python train.py --bias="none" --init_std_qkv=0.0165 --init_std_down=0.0 --optimizer="muon_variant" --beta1=0.95 --schedule="wsd" --final_lr_fraction=0.0
MLP neurons of a small language model. Each row is named by its layer, matrix (gate and up: input weights) and neuron, and shows model dimensions 314-377. Each number is 128 + 32 x the weight over its row's rms, rounded and kept within 0 to 255. A neuron's up and down rows have the sign that makes its largest values positive.
A block is one neuron, or neurons of one layer that tend to fire together. After each block is what it responds to, as a language model described it from the Wikipedia text at the highest values.

L2.gate59 [159 116 110 121 150 132 126 150 166 132 149  99 152 131 112 142 129 148  98 105 153 143 142 123  54 121 175 122 131 125 146 129 123 125 170 103 108  77 209 123 190 170  73 132 130  65 159 108 104 142 172 101  96 107 121 113 100 136 112 165 144 132 107  69]
L2.up59 [105 132 119  76 182 116  63 149  79 128 127 110  96 103 119 111  95 149 142 145 136 160 139 138 166 146 109 207 152 102 182 131 149 147 118 141  79 133 118  98 108 144 179 110 159 143 162  62 128 164 125  94 144  92 133 123 191 150 149 174 131 120 156  50]
L2.gate539 [116 171 143 118  98 121 148 188 183 105 140 142 129 138  80 136 112 168 179 139 113  70 132 135 158 173 144  93 159  41 144 184 148 119  26 102 154 126 184  77 178 135 132  75 194 139 128 155 100 121 154 104 167 138 182  81 142  90 109 131 141 135 146 132]
L2.up539 [117 111 110  95 118 149 103 163 194 122 125  85 137 161 102  76  94 125 133 131 170 179 110 108  72 163 105 153  99 152 179 129 132 133  63 167 146 183 112 152 122  84 168 136 167 117 135 166 109 105 129 115 101 135  97 107 172  92 130  84 116 112 107 173]
L2.gate739 [128 133 189 142 155 198 141 157  57 141 174 123 119 135 118 126 114 163 123 120 195 173 192 106 118  90 135 108 113 116 113 128 177 110 135 111 134 123 143 111  86 118 103 156 150 120  94 221  65 123 119 115  93 144 122  78 130  76 120 123 127 108  94 109]
L2.up739 [179  63 111 179 135 147 131 125 100 150 144 133 130 119 114 178 139 121  94 127 136 157  95 105  84 157 148 151 113 171 211 145  61 168 129 108 127  92 145 122 160 151 120 130 129  87 185 152 154 162 169 156  81 138 137 139 135 136 124 158 134 129  82  48]
L2.gate779 [ 70 167 124 179 168 180  94 162 119 163 109 160 118 114  88 179 210 139 103 121 113 155 135 131  86 149  80 115 107  94 102 112  71 215  98 168 179 141 125  73 130 120  85 175 112  76 152  94  82 125 143 113 164  75 126 111 155 129 152 101  78 125 123 141]
L2.up779 [116 141 168 111 178 144 136 136  92 202 105 162 169  91 102 111 149 207 101 116 115  78  92 105 135 119  39 167 132 117  92 143 155 116 122  78 172 121 100  94 113 147  96  91 143  99 190  97 111 144  90 164 151 118 114 140 142  76 141  43 114  98 150 132]
Description: Mid-word continuation pieces

L3.gate967 [ 67 158 104 154 117  99 132 152 151 102 117 137 134  75 146  88 110 184 121 192 109 129 104 130 114 130 166  78  33  89 152 166 196  80 189  25 178 151 133 107 150 110 147 110 131  62 151 127  98 134 123 120  90 134 135 196 136 157 142 128  88 187 154 132]
L3.up967 [107 155 126 124 185 109 124 110 125 151  82 147 108 119 161 138 141  93 188 178 181 146 163 118  75 146 162  86  80 117 139 131 132  87 129 115 183 136 106 127  99 171  52  76 132 127 153 125  95  88 120 149 178 119 119 116 144 114 109 127  99 150 128 132]
Description: Markdown table separators

L3.gate449 [133 143  80 113 124  97 177 164 120 178  81 123 186 108  93  96 163 161 157 140 161 187 133 138 122 136 175 118 100 145 140 169 145  76 138 117 209  59 175 153 175 142 110  88 204  87 113  83 111 140 130 121 120  99  83 132 133 157  94 119  88 107 101 112]
L3.up449 [158 117 130  43 147 151 141 170 123  87 104 116 128 159 180 146 123 135 141 103 139 177  83 106  93 175 184 153 161 114 147 142  93 104  93 135 134 120 209  71 180  93 120 121  85 163  78 178 120 177 114 136  90  96 120 120 133  76 117 110 136 147 181 139]
Description: Mid-word fragments

L6.gate266 [128 170  97 158 144 106 127 148  83 114  67 158 101  91 140 172 143 144 161 122 161 201 142 124 115  76 132 124  78 122 138  90 155 137 183 114 171 105 106 182 109 119 107 124 121 170 155 157  85 108  87 119 163 135 137 143 128 140  42 186  60  85 124 107]
L6.up266 [121 148 163 118 170 116 135  94 169 117  99 123 120 108 113 129 116 133  94 110 162 104 150 132 181 126 155 124 109 140 168 152 156 143 102 120 166 111 136 152 133 159 135 172 121 129 172 155 139 122 122 101 120 131 152 142 135 136  94  84 114 105 124 150]
L6.gate334 [147 152 145 140 148 154 111 192 130 113  88 104 111 151 142 115  82 154 129 169 111 142 117  97  60 130 104 137 135 137 155  98 161 158 119 106 107 152 156 135 148 101 105 114 118 177  76 183 122 119 131 142 118 131 133 112 144 120 136 161 186  79  96 108]
L6.up334 [137 155 127 126 110 149 138 132 169 104  82 145 118 124 102 138  96 122 121 172 138  80 137 140 175 107 118 161 104 118  99 165 153 142 208  92 140  94 107 129 110  65 120 122 142 143 202 125 118 102 152 131 133 199 153 165 145 113 157 110 149 121 136 129]
L6.gate616 [176 116 125 135  90 110 142 200 159 119 161 132  90 193 190 131 170  90 137 175 127 142 134 111  77 148 105 158  56 141 199 134 139 119 123 125 135 150  88 105  54 156 123 166 154 192 143  85 147 111 121 116 112 148 124 125 144 131 126 164 145 169 132 170]
L6.up616 [145 122 153  67 107 137 148 196 124 166 140 157 114 127 124 143 117 124 179 137 184 206 117  76 118 175 136 140 118 105 142 158 165 109 135 112 159  94 197 120  97 126 138 115 100 133 116 164 119 152 109  84  95 117 104  82 125 114 138 183  32 112 146 101]
L6.gate1064 [ 99 128 123 183  66 144 158 160 126 134  80  93 178 100 129 161 133 131 108 170  81 103 117 127 107 127 103 113 146 138  57 127 147 169 151 177 124 156  71 138 134 166 115 200  24 109 187 108 106 128  94  92 150 122 159 135 119 139  89 216 103 158 153 144]
L6.up1064 [142 121 153  60 118 110 127 115 169 209 106 146 138  95 133 147  75 140  52 144 150 117 173 146 120 147 188 129 114 138 106 140 133 128 166 163 143 123  92 166  53 149 193 133 151 157 126 155 125 145 141 121  96 137 158 162 153 139 142 124  83 147 171 129]
Description: Table separators and object nouns

L2.gate147 [192  93 140  97 121  85 135 143 138 142 132  94 145 120 149 177 119 142 162  86 147 180 110  83  67 161 125 180  88  73 105 123 168 140 151 210 101 101 173 103 129  94 101 120 149  84  99 138 114 149 111 103 151 129 153 163 121 117 118 114 130 128 106 145]
L2.up147 [ 89 133  80 159 114 136  81 132 139 126 112 146 151 104 185 129 144 154 150 186 115 183 146 157 125 159 180 125 135 117  95 137 176  59 120 100 150 108 110 102 142 121 179 120 127 185 103 153 177  86 109 120 119  81 174 137  83 124 106 130 130 187 181 130]
L2.gate227 [120 129 144 108 183 110 102 136 131  93 124 104  52 133 168 138 147 152 100 137 157 104  92 141  76 103 116  80 148 110 164  86  96  87 179 135  91 169 104  87  76  97  98 138 120 137  97 116  76 119 122  88 117 160 171 121 117 179 151 135 112 150  65 145]
L2.up227 [ 78 172 172  92 116  69 135 131  82 108 146 131 143 142 156 108 180 134 110 148 138 162 111 172 132 120 107  73 120  89 171  92 117  77 140 101 115 123  98 125 157 107 138  79 153 127 141 148 123  98 101  74 154 135 106 103 124  95 175 139 104 146  70 148]
L2.gate251 [200 153  95  89 133 126 129 184 158 175  93 181 110 162 114  59  84 120 134 143 167 160 155 134 108 107 105 117 116 142 134 144 119  87 167 110 116 115 130  69 165 135 127  97  83  92 143 134  87 104  86 105 163 131 132 110 147 148 108 121 105 106 109 121]
L2.up251 [103 128 158 173 143 111 124 150 204 139 134 177 106 144 161 101 140 116 116 167  51 178 150 138 130 112 140 201 167 118 104  86 129 128 176 107 133 114 145  81  97 159 110  89 140 104 145 116 136 113 119 183 106 167 125  81 132 158 173 118 191 175  98 154]
L2.gate480 [104 188 157 133 131  43 119 132 130 140 114 125 132 107 118 176 147 162 114 128 103  76 116 143 105 126 127 157 176 128 120 140 155 169  91 118 145  51  47  44 117 148 121 177 121 138 150 153 128 137 139 125 201 185  83 130 137 137  51 192  90 149 100 131]
L2.up480 [120 124 144  95 166 114 109 147 175 133 103 144  77  74 132 153 149 138 128 135 154 107 138  71 130 116 151 120 101 171 158 167 181 124  76  64 171 160 151  46 136 157  81 134 135  54 131 107 118 126 119 121 126 150 143 123 120  86 132 152  84 142  94 148]
Description: Table separator pipes

L6.gate203 [111 131  87 101 164 135  98 115 172  76 164 113  69 106  98 162  71 179 158 184 140 153 164 128 117 127  92  80 134  88 108 148  91 166 124 154 152 174 120 110 117 144 165 107 135  85 141  71  97 165 151  82 100 145 104 137 140 112  66 113 141 110 112 104]
L6.up203 [116 107 148  83 146  66 128 155 165 150 110 154 113 128 131 105 124 149 141 145 184 174 124 140 107  89 103  94 174  95 127 175  67 123 185 189 149  97 162  43 174 160  91 153 104 116 131  54 136 133 153 124 116 115  94 137 197 140 111  94 148 125 135 168]
L6.gate345 [122 118 166 182 128 155 129  74 166 139 177 136 113 129 151 130 198 167  88 132  90 145 101 136 110 161 101 185 109 114 130 142 115  78 126 122 100 179  80  81 100  91 139 110 124 128 116 100 114 141 142 130  82 171 121 141  89 116  82  58 137 167  95 141]
L6.up345 [132 158 170 140 119  89 121 150 106  85  46 161 129 159 138 150 102 169  94  52 146 186 154 178 104  94 153 124 115  72 110 152  93 142 115 176 138 115  93  96 148 145 145 118 118 149  64 128 137 137  57 120  93 117 124 135 108 125 120 112 124 121  99 120]
L6.gate407 [142 130 155 131 187 124 135  93 123 125 146 114 139 114 146 178 147 134 114 126 123 126 120 100  52  77 152 121 106 149 146  87  86 104  82 160 122 141 117 127 135 128 120 168 150 128 149 145 144 161 104 157  99 124  90 143 103 100  87 105 136 121 148 184]
L6.up407 [ 79 110 165 100 116 137 104  77 143 104  81 119 129 119 188 116  97 110 143 121 117 121 119  38 130 151 165 161 164 143 169 113 134 112  96 141 100  77 113  94 175 125 139  96 133 137 126 133 135 123  80 236 144  84 138 148 132 142 148  56 126 135 127 186]
L6.gate440 [183 103 203 173 174 122 205 119 190 178 122 119  65  74  66 131 116 111  94 113  57  93 160 156 146 110  92 187 129 108 159 136 140 140 151 134 116 148 176 116 149 178 135 114 167 120 145 102 172 167  67 173 121  76 150 146 151  93 111 165 136 104 105 107]
L6.up440 [106 167 167 136 173 103  81 105 174  72 125 165 112  81 127 176 111 137 169 135 127 105 118 136 156 134  77 193 140 147 174 134 113  73 164 146 152  90 153 145 195 133 195 128 146  36 141 122  90 160 153 161  72 147 121 156 116 101 161  97 159 135  52 117]
Description: Mid-word hard consonant pieces